{
  "n_layer": 14,
  "d_model": 256,
  "n_head": 4,
  "n_kv_head": 4,
  "head_dim": 64,
  "d_mlp": 704,
  "vocab_size": 8192,
  "activation": "geglu",
  "norm": "rmsnorm",
  "norm_place": "peri",
  "norm_eps": 1e-05,
  "positions": "rope",
  "rope_base": 4200.0,
  "rope_fraction": 1.0,
  "qk_norm": false,
  "attn_scale": 0.125,
  "bias": "none",
  "tie_embeddings": false,
  "parallel_block": false,
  "extras": ["capped logits"],
  "init": "trunc",
  "init_std_qkv": 0.0331,
  "init_std_o": 0.00626,
  "init_std_up": 0.0331,
  "init_std_down": 0.00378,
  "optimizer": "muon_variant",
  "lr": 0.00103,
  "lr_mult_qkv": 0.7,
  "lr_mult_o": 3.0,
  "beta1": 0.95,
  "lr_head": 0.00459,
  "grad_clip": 2.0,
  "warmup_steps": 200,
  "schedule": "cos",
  "final_lr_fraction": 0.0,
  "batch_tokens": 16384,
  "seq_len": 2048,
  "doc_mask": true,
  "train_tokens": 201200000,
  "steps": 12281,
  "dataset": "wikipedia_en"
}
MLP neurons of a small language model. Each row is named by its layer, matrix (down: output weights) and neuron, and shows model dimensions 0-127. Each number is 500 + 40 x the weight over its row's rms, rounded and kept within 0 to 999. Numbers have three digits each. A neuron's up and down rows have the sign that makes its largest values positive.
A block is one neuron, or neurons of one layer that tend to fire together. Before each block is what it responds to, as a language model described it from the Wikipedia text at the highest values.

Nouns naming a creative work, mostly "album" after debut, first, second or parent, also film, series, version, song, book; weaker on table dashes.
L3.down86:472490491495403466533468502434511564454466458516566517480499509494521558528507488500498470540552522533519476558464489537558502434508532490465516528497444500511476493504488476573528441512481532488479527476528459457527530534504391455506509425508507441559463411522534532432542479508537511534450421507528485511487509499551441447458446499541456577472485435488510507496482538513497491520524
L3.down97:437576571467590434520526578490545430541433504458452597536549497553482517523517512446499462431547516459474469526557524525575422449569553428494543489502502513486505492500498419533481445524500529483495490533473485540525465562578518498507502461555497560528485581447565461528542538541438437518423472457473493463489455471508484468523443501466490536558494476462533481495503465498486449560507
L3.down223:485528541448496504528493563505395448543485480568529478559542471489539507474465507445491510516514550492524519525497481463463552432472530475418527523485524507563442560479484441620475487503469503502457487466469537488491436522515530594515456540501443515454514535500610477563529512509538496530492468505475480491462459560465461520448511613507480406479431516459531535554514483515444495471470
L3.down259:517485511470409501493448495493476472639549519478457507593456419544478559523565479494541508523533481506498475488544509432573442435455557553542513462489490475527507464501554474474406370484471535502532500490491518466493508450561490473501537528504497436483549591522543458434481466525513424580494540432522486521496463489530532571478470554497528480492441520509431477523513538497552500554536
L3.down650:495544466510501458595567514498524513463496494489473538593554488539501480587526505528450511497463514541508548487510472560479504576434447477498548461558540578489492464477537507549501442429491552607510508488483478479540525496545507523535572485499506595549514515470520491544532443505524520534534492506513547501487508384486464556418483479496530585449539466469487467495555505544494521488450
L3.down681:486503466500474469481481559489548471372506516473492505516491478455579510477462510453545499514464576446484494533462503410482478479521523508478490471516514501515487549475516504452503457565506512496484628447501496499513489500507469482489485513482521501554482456453567468577434523495449416450558500516528438478499473457489489485472429513459521441487562517429502560526537477525555477557431
L3.down689:518487549531475511469536508547471481482517534497532583532496494469450476559512467492497529506506467438491515605509555451503556514499502477456507399551538547446492566482527438526506350489516494503492498524561517504511598470521531479506542430509500473510473437510518459500415498506520512450497458527478469531553509509407506515547463564524494494477493492443504523470479468432478501547481
L3.down692:484573545511457496535484465519513470492529471485590532456490534433494562477517491435498543556535536502546513465556560427443541569505488465479504461438465440542492467481578490451514561459437465486434491449492571505484454509494488567540502507501482513530477485561523408509501495508480519505409485450462491543456550503552512428546467484487527540517411581428542449443542447469556487526517

Fires on the first subword piece of a longer word that continues in the next token, such as en(hanced), con(quer), Sh(ushtari), McC(arty), mostly names and prefixes.
L8.down304:498491493540540452475503511512504529516492551483545492451480466536462478522467526420511481495435474452472452458509453542541544458524459521539486518512558457483554472467508528471491552573521530575430515579512483512483527534490451457529490436491554462499431472516546533529470479467476477578467541490520504536467536521573540476532456497450393509467536532518508484511476509541424470466522

Opening parentheses, hyphens, quotes and dashes placed right after a word to start a parenthetical or compound continuation, as in "helium (with", "nine-member", "piezo-electric".
L10.down129:473515551577484498440461528478453494554559521520448518558482552468486525560521569557561465414503538603546530602510374481495536518550521523457460522537442535604454512518442499498470582515531490449539491523446533515547484513498537500512467474554497535531572501484539518496518545527447520428598482584498527466514499545555464488500481492527530549533496505445474552504490646528500501455543
L10.down136:519544562549474547559478538503460514430463474485524532475536549496430464475564626552482539448523438493528521511567505490527530515632489521497481500510524455516542486494573545519510501482543444496481511549479465526473546483491440422485460495452403498441521477529537497563496451540443546467521458488467544485458562566436498534523523481579521527521443490459539453603504534556458441496521
L10.down157:438474540482504522542464501474445511552476545568500487496511582449521471555538482568535533474532571481471570529490536518505528487528527419502497482503489502449538518526534486527471578440488540525439508525456543443484417416521502507478504524475442484503541533546616500500516488454504471537536468489499534387550519547554470471483468511533395486528464445497491437486491493521479468468555
L10.down245:461519548520577532510520519437434492473476531491522485516488578464463550507470543569453509458463526524561525500484548581460503490528465442523472498530530468509495515542470474567471508485475456579494508509457442551470516464454474530594592522502463541530472476450538515441476380412536484547544523556575562537405546483500514519521567482470462520483493449533420508551563529533455536455497
L10.down313:516501508465401450512517507541478587450482489486421474483640478503432501563528513520511523458451502531483536509543482501525489458527500436536454466431515509425541527450421515487490532581486518425538441456437460495508470566451460478390430510542412481559537490504468485542575445515500508483492487570551489505521511473496549572544551512482554588471486488493577522472505548511486476445440
L10.down420:421490440486505474485534472599469526458506495496589482455520487502513483533556582451499479508440508475469544518478486521468512543577465515532394448466533507511500567550469548540474477465452541522513492515506502472514532452465482550442531461525465574541500512509521500539517571537453462363503468429485534518512550515504461456473491494534461512486518510508410533487533458500496483459484
L10.down558:521444591553490536446496531564503452486460489491410551532545559475469544514476573445476510496441504465486452410498449458542520540587502444485553511484478489510492503443555505500458576442389532585486449483503454483512464487475578490538471513481453507521544497521465496512527511494502515556524427454549502526518478522530515450484481492485421532510519462472425499536562547500443489501519
L10.down616:476508504437552536521485551522501492502479543500490468508458494461502497571481579531446509495491483539559489460551541469463485566475366507442458525490442515457492519496501533486476393497523432472438489574517490477553516512480509507476468452572487506486487510457493472500439534505542455548494428541538479404490555578520493475497445488585427478501410561547532461550518519535465441523480

Mostly the invisible character after degree-minute-second coordinates before the decimal form (e.g. 26°11′17″N 91°44′27″E / 26.188); also the preposition on, especially before dates (launched on December 19), plus dashes, colons and between.
L3.down104:500537453526501480488535563522485467452553514511430474521509569480493422487506491531541500473616485523526464454545481528520473472544546532512551511437535440583493445544510405487505557542469533450473579563472591490489475585471494518500476521477454509489472494466531512551438531587488578465527524528536492474494458552419581519479451463537531516573504489501491464516487510509513452539536
L3.down108:496530453523547558488540464508452614508482513549537427476481456510457487477456465487510530466466518505524502505524446479456523473481490451482518451517499460499444474519460561489473528535565474500501530524521495551561479541493485480490537539436541509477554520527439526560502506550464522445517508514477525428476542516446474629529509528526464432489541548502361492477499514464587421502544
L3.down268:506503563519537488488472490513502523537492519450542454499463536485498584541535489550535453433425487448537548509501547493425503483528422549528483522549430467587413526495427479577449524581509462565530526547451525498439500462458514524470526488479461522510549470524513475402542536561517516462451527494515509523532523465501554529486549512546549467484430451495534449581498612432536483505466
L3.down282:521484533548518525562515482503536478498510635543554478527510533465600526548473469482511589484529516543497528468473455517428509510541492449494502500546430487516558463530567426508520482485462562419500489475521561496456581486496551568493507555482468533504511505462531483444464508529451528518482514442513530510491516498469490499545449531587509433586470491444536491483453529490455425511544
L3.down346:523474457503506541536514478455496456558528495484494545493449424510551529480448497528515464524518502497499521435531387448506525527544517449496513468535496562471506460478484441471460467488515537404541535433594528517446464537571459471515555533490448490459550497579460425511592482447431492469469552548504495491486528478447487482519530507388446459504559516444519550439473545518485489515561
L3.down452:545567560429521472463583525442484532473464466509558507549522480581503452508550518489506565502473493516525499478512477540492510517555522524346516512535542486482586461481522553512477483542498515478534471571542416507439510508526518480496498490471536506436428552448489450487516511559487496539562507385547498529556556466453424508477511471483528542482496485549520524550494528489557423475524
L3.down544:534550497507522433504555557510454494465496508599544544517445483486491579473525484540510503484523470556548501454598422515481552491498488522539489500512567487509526546525480515515515466518438535498445494528462496478496444424541504523553493468470558418484488468487494474537538462536468497493515493530500485489558498498474554518529503521541499523468511442520563441489473501446452476458530
L3.down667:546542533416463555545494549524511396515497530483502533470499451497435512488510511464510544509494480488467447491549531558527522467514580544505488515441504487521576444517589455578532457524519508450437472495490515535550503524474499483514574538497552531465461463414463593483456502501464549481558473432525473479479481503426529517474488457487504491507539463429517531502497579490544576545508

Pipe separators and number pieces in Wikipedia stats tables and infoboxes, e.g. totals (65 |), vote turnouts (2,054), and ID or postal-code digits.
L3.down2:474496532453550549531479504552478519507517426449508515495491511520607468502472575482491489489521443503576481529534487528511515441420477478563504542536563483538552498501504447461516579563531512492558520463465468501567502479513461464537473502513421555488471491481529451465488521532543474497462420501509466518490507592514526494532482517536482579496516570417612510438495467546565479496412
L3.down64:458514494513490490453521524419447572444423538525448539467463510493498519504516525525542501449434459473482469419512516541493488493487504496445539550429516518432468500514544505444444515531525471455520491472550548464475563585531540483515448482471475524530530590452489515469451541495594444416453492524447433574480465590530489533491504464450463495494512494460521548465510537506536542457451
L3.down128:505455551515540501466531534531508440509479511448486446510564497489480443469632510486494584453472510586486506431486544489453487502448538513489499440516573482511441473456505487511494420532509532490504484507472450479567495534569497487494532487513416508537523479514542538428494517459585464498526392473484503465460475494465507522489526453478508469520540510524499507528473468529530596506498
L3.down430:484506434504502458597494531557480489482471401505562465527527483561481464481567501448526541547493495468505525450476495481498475508573526541553443550507473563419522532610415450492528473519463517545473489481431543462486541485478416578492521569496506494424503461539512484446521541507470538510489505529383458451466504516537448507525514477469542484582455468520565472498457498529457513534524
L3.down497:480516455544480491505434555488411506482475469500497469452425451525546508522565543509467487624488502467513476468471512478465498577520464544541501559491494491514593528532476473511455563584522547514460522581470519508469499474533511477462435507511541515456546481392474557457485577535544492460459518536491482497479528468491523426479469582548486441503442448486407511556529469501574463499547
L3.down513:493541491466491530549459507510495433555523472449535527485542526501494440414483501447538496500484452538526509569522498499535531470479508426447565558522551507438495559569457528541504539520484476493501481494528572500511495522477523548531515560527442478481551475568493468561533514533541495537441500528452470494527526455502522544575493477465504480509473429517545372453484485469512517532455
L3.down536:529534536471532481534506487521492512460530545471530442515445478516517413450532448527411465474480520467500534496511541525463532483479468479605475447547555536488469527356529582519462453468494515465515447535525495488516565528503494558551444505495542541567460440555478486525525520511520494541454508519508624461524500566492426492493541557552508579506506613455480525558506390510519546514440
L3.down682:518530493525487453505495525510532537489552544516472535504475508448477511482506562503488498461429461516590510486534490491504550480517534446435443606489511453527510546458507503523513457535516537488470471503555503532546479428492469434508484497531519514515495486521506431443565490602528434515534472483381547516467454428560598446484438520528431526554497529436487576498445483534506475503534

Opening or closing parentheses right after a proper name or term, usually in tables, lists and results, e.g. Robert Garcia (incumbent), Kouklesi (, (Seat 8).
L8.down266:518480524502491493535495517531492558497526552507525414527560523506459498446542499538513467536521505535514501516526522508418501501539482543542483463532459459536526519484490485451542480538529481603581553504536470455520538437466499589477534551463365517535533483488466559500412445447446411506450483570549510469513481457494494467483488479593504574502488400437500498497493539519498426508471

Punctuation in infobox fields, tables and lists, such as "(" opening a parenthetical or converted value, line-initial "-" field bullets, and colons or decimal points in structured data like "Summer (DST):" and "53.88°N".
L3.down26:516477503464487484523548487476471531446503484454516407450471580487491442409524480458507495534517555477519516487484522584572535529458538514526444478531477502471591461493540420552544413472478556463600487528489441499509469518527507547511505541480477426529481453573447559441554474525531520490555459567528493492509465537477529501445417494476522469551534486512517588519485488527482520461527
L3.down194:516502428529502565523537531497488470529512507456466507571494396430484506491480537578543513495531469541571479584508497534494455508446503440454442493490492485492534475519477552479470499405489471511518450492467454506510504493576494555435499506513543510481559592502432451555458462461491461507495525464457494489560483501491531545537474489451565489507500558512483450508486431482515524440420
L3.down250:514485509485540464548486541516522516486435500507554521510453504517557532531427516498486485448539479491511529499533481538530488479491545464493525499480498445484555513539450545507523539424490554460529471414491462417512477471547501500443473475461484456453486564470396532526397436516524505498502461486441491502546472547568471507601556490478437495448451570499544468553521491468634533539459
L3.down309:428518515477483502502472482475420487463448504476524512506425540529475553534539479535496476602549485525467483629449501556498564512493399427547433487489573468465439514497514421501509521491450484522473478511431526494408446538536520511529499477504484468570467477492536495516470492384471459490447552518526527502477496484504489490511513521541522464464451544467468501507516550486445473529513
L3.down458:514527454493446542515520493544472491503497508524530513538518484520547546473457556467563434530470513487510604452532554503482541500540494525527465479543508600545476449543532517510472523462470538556486469496452491553534488494522596492474498527470478489536469485450485482481478458516466529479451472501474506612589525537497509543520526540408453549482474552534530466605449529399480542430482
L3.down472:481522451423562523439451499401466477370545496412497465560486519548468526519568503591513524512537467538510518473489439476479491492490467482512531466494547484487541527550510523475496577448517557496446499497486501492551457382503560527535474529518535501493523523375518446504460509472450549546462528570499464451534516477498421509563466515503481566477560544470483525505459493473468447472487
L3.down527:488511516525497479532552467467512484530526459496547512528515539511526536487560495579519481477501543560560547511570563477480500530546526460547474508480465528499518469535474545467488511536453536440542494448537457526514584534523599402532508609409527481537426559535505476516534524466481512464558430423502485463502523546498531478516515490461500509539569481534533532493531443443528512476535
L3.down674:523462480514493505385529481596506513462516510441528508518501544531454463528444547516479497508433507539488502544485528566546570531487508428460511472476493445448573423512554558521459497454435551505451505449457451505559499492526505494510494465491515518531492516485525526462403489519464480482484513495480457542560514497561436437382499513503509518447508459609498493605523489499547563541445

First word-piece of a multi-token surname right after a given name or initial, such as Wall(ner), Gar(dner), Kirk(ham); occasionally list line breaks.
L10.down16:464495529491596548540461565527572501564549556516503456484602422495503446524405513443514475547525517436416516453468445573515426484419548599540449546511518522520540496479520516518539539484590467517509442504560520443534434435439547496526541522509493497513500522486413565515524442542493470483511498523568462490461493490513460516463477501494588514494496481510516499476472528473535559514498
L10.down59:551553551540510524485488497480461501459507495467484473488506523461515535561452473506535423510543458447492457557516510492504518548494464449493496492544477499528509471475452461483519498472530583518489514530483469461523538498480504507480491457483452488472460460402491561470452462549460547469506550559566509506483416533490525549532453532460509627522430368464501563454429455504563506539483
L10.down187:506462488450469499477524524499415502521401432451516448507506513601527527561555529550507560451513488419558473500548460506500443492562445516475538460536494520479506500505488492595442471492499542515537467445489488497515496461509498504500511513546547539506446537530443479532550473542536377491529450494528451552566475442457490528477532451478525486421495520476485460470482525500453428509520
L10.down207:429570510498472514454509514524483528558515452472573530521455532504488540437522541535488472519464568472517521464547557554464560490588477415449438493505538579496456621504497597544509524558544493484456523547533467462536513514482543575423493481554548526439540489467519528527487454575451456554531452413495502482524526478557485525496539511536579572504510471525494484502605492545547503569432
L10.down248:454454502476542540486480464566560466532565513445488456458521542503526502489517519569563493437454563450533486513505443590429526559564464504471455459517548573544463519513541483485510502540511529495517499440501502494472544445566478512453474539552464588521543514529444452527454448469449500564522538465483548535536541483473522486419559521463451491457447524530528437471497530410469516527510
L10.down331:498465475556465554499492478565540562510546445560502561497534481502544495495546486395433470514509546509568482445509505495488512554453438481491522504448498485421465495565572467489530490439504502530570555564502515452537475459473497476469471482490504542545520491556420469508471511438501563482498481542487520517419519482426542513441526475583542586566571513483528455494476408449515428430519
L10.down663:278507486503498520526527493481490475506500467470520462527491527528527507478536519594485524472540551488513494481501560437536502504486533514442539518509501514480483475510498488491508446443511544460534489588466564454469479554524407514458444505517441460465510449474484546457526490461481511461513508515506464535469531569515492499474476540560484615466506495474461539477458534487463447497464
L10.down694:506518478520429513481504461481499485495476577508509490457497456508523580529476522530537515491498516483406509512540531554518468526471476535456510493518547383531473501495439490515525483581542456533510491484552507499465506585439475474503514470434538519489545498488487487453526551501504434507409528561513451493517539535474568485486426497575444454430462600413503522567516474450523492508493

Final word pieces or head nouns closing a noun phrase (humbu-ck-ers, manusc-ript, album, book), plus dash and pipe cells in wiki tables.
L8.down156:459502486514462502479460469606502535511598480484510554496525539449507467523481517496539477523447468497502538568556541476524553477507516447503513546565512546533551528469483424598516474442502559543577482453557497483584489574439454493511467564479472496480509474491535425460539486458497519435574547565510492478510553493469490500508478505517537488443469451473535532512482550432500463449525

First digit of a numeric value starting a table cell, usually after a pipe, such as tennis set scores (6–0), match results, vote counts and dates.
L10.down5:547521495519490497430414525556503494466442484496530506475519515565504495524419503490472510424563422539482529465534428515511467528448578452494544487523504433504438508476453450438524502496429546478545507531458436516459528472497489412496457527502540484497550522409501548484549515520546482513483590511529476432488470565427473522540507525436502462510498572515486431518473488507494504527472
L10.down68:554530437495439472497468529505542481602506500536580513499581530459535510563473573468556440453478581546473561462465460507455522469525496530572528530533526473534543516544498490475455493486536600544428442528497538418473486535466479446536447496492543478502460453511454479484519533532534454593498465493504510495523452515495510503477485443504549526528495539509519516480474520530577505497427
L10.down105:551475520472541510492416461469529491484489414525548432422498449498468517496419470491445506446531476532454509475444521474505400493495484514510477417428447492488436527583492476481527523488469513518501490501526516501501493485431508501521463454469517487515476531483553493488507445519533576496487562478479494512473464470473386533516470571512474529505483499530488478490576465418523481553478
L10.down216:546488537524507553552462496533441540461478562545482461555561477535584478552497505471462476497501513540413532448476474541473469489468487439557527487477447477537482461488559478502552461517521498529558479554483458489516496523519547501470540504479467552442512440545461553486474490502456453567479527506494550536509552434434476501511562523497530482550542447545541496538617490483509455470539
L10.down225:534448467501498514435563532591555572493574397506485538485424452484547473539456524440505556513478481513501509524504468453527506639464518479490497516492513463459496472568513453431493488448504511508525530469469436525467435507519527518462450556552496436405451589505501411506502473511440465424474474423512520416497551505482536426446451463477501477516481489518478492458493551514477467446497
L10.down318:505504474576501398460505501557461546492548513458546495507550497491520563484513549524543509517491505501505523479434500453482486480480525484520531530579543487545510484492468538473515507514457451497450525487550482498532614468526506472442503444517514506579553464436553453507451503499484444595593563491435419407442456501491524520513531502461565445477460485522506501525527559587466433512537
L10.down375:467553502580500480504377573444527547560519482558483558462527465546522498539480528538507508420538513525623530473469495529490494459485531507438423495490435495543571558448613535488491517456501502422454487498524501501474465460492515496492465517573518522518512552497550507571470469539477478465477517473482513502407514583474426497517508478471452456469500549522507488515530514497532472550541
L10.down635:504451482456498494476519527495488489462521446527465505460495510585407418464483571487436514573490418497468492534482506512470478546454467547526493469558475434469546498563493576461476507461545484533515511387504484524533482551514503429533477474440469559478512526504512530495500465455496514571535564437515520452486563521427456510546485476505499515504522479528380515476444487544471544639502

Numbers or final digits in pipe-delimited stats tables (sports records, election results), just before the next pipe, e.g. 37, 6, L; sometimes the possessive apostrophe after an organization or place name (Alberta's, Labour's).
L8.down467:554550505498468492532552491504525553530511468467524564610454500484577479538458536485445405512524505503539540588505490485423461512487498459570442467361513526530485497429483462515505471507508453560548491463510551505513507471516492507506519395496506526522536519541555444492520499539479461462588466471478504482499498483572592466522451486480504502551448469513518483425551527545457522551532

Fires on the first piece of a word split into several tokens, often a surname or proper noun in lists and tables (Mus-grave, Fa-deyev), also prefixes like mis-, psych-, en-.
L3.down45:532479464567481514519452453504520507472456448551521544477529541458464499487455483514449491506573483488455570474546488527573532473493517426562531577514481500500431513597537472453494454506401526468528507538462531493462467502513479505554558502496444468527398487490505576517593510504489398504493529432502475520463516472509497545492491529482515469491533475490569475539562483524544454502524
L3.down229:493538458484530481465543460399564469490505432513530497515425547433474484410510526509458528511507540446465553496523524578523513547544486488533525554497520462592472466523469500496538502507462533538524551560539433494506511566445474445479518493439444466528472437453581498528482482532545391417494502590530580496470547531522462470530481491511516437532481503434538449516466535549473520479528
L3.down377:449561449519486474488515512548502526509468446544495572487463484467476569488445462485403550427455493545439502564499504528455582539430510519538441469532510501534422504506417558520531488465569492532525486558533410522448487523506484516509584483475532461473555496556480472472491523512523466521492529508529402522534475483492473540497521551593464469516509465495505503533546512500481564507476
L3.down437:452514585584487551513411592508565510496448481501482513542554536469560497494454527556507541538461467479527518488431570475513430489554505476507449538507442476503481525486562506520513515509418506586516513463511523440498515535571450536518515442517530539509506494528579571537528538547514496559511499526480506495516459450457416467521467496497530511542501455525536510518447441525551538468568
L3.down494:487588501565467441562516532561446511512510488515508473470516496402438443442461502464515474483470527475528481519485576550499479547509435513533515499512518485506533521493437547484540563497491522503586446557504468439519517519489494468542505474472446473516484483513494493489484555524524480514417513483470555520480579496466621506494472517496445431480520512495486458588497429488539522561489
L3.down507:430516497474512520537497554501501495391456477366537531535495527458486456448492551488571517576527441529471515484480402530485448514480512482484486438519540480547491524539497513509488576609543472498560477472467483486550466502494439469439453507483459545514543495466481413533508526420577509425503536448486555470512516518503564440449513473442469510494583502595525504474568497477487510513521
L3.down545:473502454545489447530486543545458480497475487478493575491505543496470465561486561504543531449493487531491534530540498579463515446523468472508483488520526447485524507555462492591490503548460460487505485518543465462476515550424452455481498453483483540476459516505545523455546548558476498545439474404490524496525528556578489576493482562516499506555500442541575490494448520485504526449549
L3.down664:451565592565490436499494478442559575507493560494469540473507484558475494524543519476490531513511404514556501495502474475573516537546598521495493561476439485495523525461499525559533524539508435522473567463469469453521463490451503439518496569502503536505482556524516512534438521550532475512530429522529427512526483397548545544479460444562519484520507437557493524505554466486468431496512